{"n_layer": 14, "d_model": 256, "n_head": 2, "n_kv_head": 2, "head_dim": 128, "d_mlp": 1024, "vocab_size": 2048, "activation": "gelu", "norm": "layernorm", "norm_place": "pre", "norm_eps": 1e-05, "positions": "learned", "qk_norm": false, "attn_scale": 0.0884, "bias": "none", "tie_embeddings": false, "parallel_block": false, "init": "uniform", "init_std_qkv": 0.0426, "init_std_o": 0.0426, "init_std_up": 0.0426, "init_std_down": 0.0213, "optimizer": "muon_variant", "lr": 0.00891, "lr_mult_qkv": 0.7, "lr_mult_up": 1.31, "beta1": 0.95, "lr_head": 0.00777, "grad_clip": 0.5, "warmup_steps": 200, "schedule": "wsd", "decay_fraction": 0.877, "decay_shape": "linear", "final_lr_fraction": 0.0, "batch_tokens": 65536, "seq_len": 512, "doc_mask": true, "train_tokens": 448800000, "steps": 6849, "dataset": "wikipedia_en"}
MLP neurons of a small language model. Each row is named by its layer, matrix (up: input weights) and neuron, and shows model dimensions 16-111. Each number is 128 + 32 x the weight over its row's rms, rounded and kept within 0 to 255. Numbers have three digits each.
A block is one neuron, or neurons of one layer that tend to fire together. After each block is what it responds to, as a language model described it from the Wikipedia text at the highest values.

L9.up162:124106077061129038161126074125131105068114157143147084161130134085117131133080059161087165154133120078152146135132122107132113149158155098128173159189139158134147133148062106116118115177109081091163131127087150171190150128136106090150127130069135125116116163140088138176146129074135119136
L9.up308:133150127188115117125141101150116149054149112131118096161162112101157140046091129116124131130136089143115194124118104092124112145119174095174165120053136090184169171119074137194111190168194130128097120093163119177123083161155171162102109096184049074089148184132082156139138158115140175131
L9.up324:074152100154164144158154120196152139173124143213107100152102126121169144100096145151127070124146128125118141071143209049137173180093104114129119089094103127119143070126129133138079142153130133124112129103052066173093074133174113055133160110116148143092102081117131162123128168099142144121
L9.up471:148100101138152129155085119184118153112160158082145103140116155113155125123179150100199142162131132134144114041107149094107086185155130084109157154143129141130074098109097071096125145142164099189157129110116161156105155183130136066107130153107102131126080142126146144121198070137136123065
L9.up513:151108082123080165108113116102099134141100099154133153161104106067111166101132116103175227143139129107153089158162168084135128146073126143095084201109170126103161152126201125126140124168118110116169146112136099159079172130157126103100108094100133139144139119123144146109180086078110153150
L9.up632:146093139096162087098099042136142136122163113118057101158082136178205171141113134131155138139133150070150144113093144133102201153123122158152150142176120154123125066152133095084091131195166125082181118148148130177148109090184108064112119160160093168190120114127152155182186125160091111092
L9.up663:094115126164139105127132139154116146141085156147147132082161066074145091120163133108158130162137149168121192173153121091129141140135111111087127133098142188103172112125152099064177145127092189165042115114167167145151122143109123154123075126130106130170071126082116158166146147097155131067
L9.up966:096118104121128078142132118113140135073165142176151094215079121108117140111093082169117104132101124117097070110107148102082132105124137087179189098076148103122146155101114165097149122152118128110136096129112203098114142124129068111136132154129145138176145154125094171149062108150135072099
Responds to: Paragraph-ending line breaks. Line-break tokens right after a sentence's closing period that end a Wikipedia paragraph, before a blank line, new paragraph or heading (== History). Weaker cases: table pipes, heading marks, mid-word pieces.

L4.up1006:163075188139179119113138095086145104127128140181117133130173126051092144136160137127098139171074104153106133202101140113118158132156058187081090085090195143171134140152093141182145106148137073145141163128119144126113140106101151062044105152112163148179106198074103145143102110133121094089
Responds to: Wiki section-heading ends. Fires on the closing == or === of Wikipedia section headings and the newline after, e.g. "== Background ==", "==Reception==", plus a few stray word-piece tokens.

L10.up212:139128156124116116123160107144139138116124145100108100117090077144123065169099205094142205167137149125111101122122121190165135108201109117135148139074134146051121091165122149125173111092162079162093092121119094106100101091148131088153172144142111142109148087064178159165120120145179147103
L10.up297:170184091126142153084118090096165146081126158143087076169085109113090095102116096117117154183120143122136121053152158214104120155145149121111131131161113158110072105171122151152135094060045072138139145137120099112120119182118155129166110153094114141125099143088116134135065118146096182102
L10.up320:125129115129149170068158120086129118147153120140124079203100132045112104163117076145177075094176173091124144130151158151124141132115151109183105104180166111132125189144102127152115149170117080117135131143093045142116056123115119116123181197109195108132159157117189167095133158197131152120
L10.up599:110133162140073133085133117160145176144129119151152123110095128080102100088086090178161121154143051099146145116086156145184108142118108164111150063162181086112132088103171150135097162140182135157137146153130095102120102132149169100100135108112115074124139169120129044163051123168156176132
L10.up756:167155106057142118094139163100112153136111070106157134185089146078166107136086121163135138109145133140158127137128167167134130123129148156145154119188152145029116065146143094169171124144107161088154080156166156144186139195102102147065078133138122070174129147108159106154131136091153097174
L10.up881:197166123078144140161164142067101209125120110179157133162107137126129113092066105152138133115167062065079084108170181127110129167125155110107179139148113168142077077099095149188127103152162133132078130114142095140163168099141180175105144160164134104158128132115129141107042088192131137168
L10.up914:156138166115175150091145219157136103141151147049145122163104160103143095158181128059158143090159159173142124091156117145106113145121109063084125120120150124098101122102068154158162115144133126115169100129077100073085113143101129113103113089124184098156109157098104148110187141161095155120
L10.up996:157124124168154125119157098141127147106118058098132179123048127089091144172127152126170084116135166109076123104173156056120144117116143121121146125092131077139096108114123165126143154175109154134124151130128144161171057155134116124150079146107106128104130121149089113088103108099118216087
Responds to: Clause-boundary connectives. Commas, "and", "who", "which" or "that" right after a complete noun phrase or clause, joining it to what follows, e.g. "Colonel Batt, who", "destroyed Charlesfort and took".

L4.up463:082154156158126140120115112146122086145176133112116197140122118144113129082088114136162180140133096105064105138118152097094066123151133147117120124124144134109074097163119142170086148150134121122140129118139123070111141149176131082126174113074157146138101068125131076162217102107160133147
Responds to: Clause-initial subject pronouns. Subject pronouns opening a new clause after a comma, "as" or full stop, like it, he, she, they (even split as S+he), plus clause-joining "and".

L10.up4:145150114161183153101143139104133165107174103118144150147186076152067082075149090129117130104148135204184169078098118095141121108162127145156128097110127145134096131165146113104132176140185086058152140180125098054145133134131080058105122105098189069176143129089170136166133128133168080174
L10.up112:193135181126077076157107140161169056116168184138138114144075092137117148112139111124152150085108153133139136155091118136086175128161132157069104184066160131127173131117111121104128162214141152098111127105141163119085141121123172103093031140099042124133203144141185177150108066159119180111
L10.up234:133176114163148120154135131135158107025121108183132115111162095073135158146099116133198123160074107121125181178102155122168144125117127087130152112120131104143158152162091054134150106171094122152088156108103143120121141138068151123100155107122107092203145196130169115145124149133130156133
L10.up296:136087097157161120100154124090150147060120105080088148116138172110106197120113155038109167131126080135111142084145184190086094118097114092139151117132118102077106121132107132174121117146142122134104135188146109158142105163100140089073141140157152127165144136090161158150133142129108112158
L10.up346:175130168129139132115075100081150165168131140139094111115083123110067065140100125158125085085133175090186142144120136156115148122150168121122185109102165121119175144140078098121163131122172066093074081129177134149130128145178122125122194136113116128149103167093111140101103128073113180151
L10.up509:133147110088161087094208108148118100095147145107138120197136175107118131081109094114114027118139084139142112149123113131130125116117159151038152066115108147107125117126165102130111168111112173111106126155072111118173085183144105144147102086118124084120151139149095212087060118156097108147
L10.up888:143140121152135106120138158117115122161157108149109140124128155089118135171040147179127114078102079147140113125114183128112138169186133138139114181145174136219166079144129181138162129130119092165122160084141102164132184110123153161090175143122157151091100080115127148142106170148123129094
L10.up1006:158142160137175127127088144141141156141164142132139140125118129137122144171112127121153077104139144125128119094141047148099048087079144147090040124123066160203170105131219155125123117134164125158109088105151141131081089176088139113146176099124124077108093083061170115167108142163114131156
Responds to: Closing heading markers. Closing == or === marks ending Wikipedia section headings (Species, Production, See also); weaker on mid-word pieces such as ma(tter), plan(n)ed, lan(guage).

L9.up79:181170100174146126098167148153172159088108178128156159148084096162073053079156105166157113154100122148145083163142192156167112147099117097128171103074139093105143137112128137139149085115072119203140163055101117124126123154124162137081129168105081117174141090032227170133085094151125150118
L9.up99:164136108207128121102116162137128125178087122125108168131082108074106076131099152124144173111114083081126075092127110106166130112205124143179159083124199157103115141112122103130123135166140109110150131119097084144102137137135176134098108111123159148113157138090119084125095133173122120147
L9.up277:098109123105137115179180150138107132072149115122137141092116141102123065133134111186117205126088107134127149117158174104110104124109132167131141125165106159075162088178108154114137133142081126096137180145187176138135104098144116108138079108200078119122163136107156141088199123125153168162
L9.up437:152174119131120114088140165104140170119081122154138113135094162090078101199111140169178127110119109171174144130123075121087157180118108145111196141133184093142129118080142150114166155110126093136189127153148094154115181157101172145124059162113134083161131170099140081094129152083125135115
L9.up506:158132077168122098131137133130108142157083117118159116182117119131140136106147111192101122136120114197102030189085177144117133123152101116085160096132163154158144133142118152156116127136133142122152143132118048124133092192066131169147090124127153060160125075103144105106091128164147084118
L9.up720:124153105185165119099100137089133138143139128155143132130185130091158168120103116123105079093090102099107120091106139141064112122148153139160136080122133125139120157125151192077103127133033062122117139134146112147213095162106171150137179099164141106153122153102128143144139113129103121162
L9.up843:134135138196146113026140133129164133141095139137090118111107134141071036116086088170180139141090106171147109186150119175082149127127117106166114142068164110123121161107130176070128042132163130136082183139127067158085129109174132125115113112112086146153184085154140157117109104135172187114
L9.up925:190201194176080184046117153153123174132122097131086115121088120139180084067115109142143140123181125114141069126178152096129096129123139123132091073133125177145110157173095118121165078135134115110178133111137152177153065119158149132116198151152068067149116167114102132122143133078115162075
Responds to: Clause-linking function words. Connectives and adverbs at a clause or phrase boundary before the next predicate or item, mostly and, also but, to, not, -ally/-ly (actually, simply).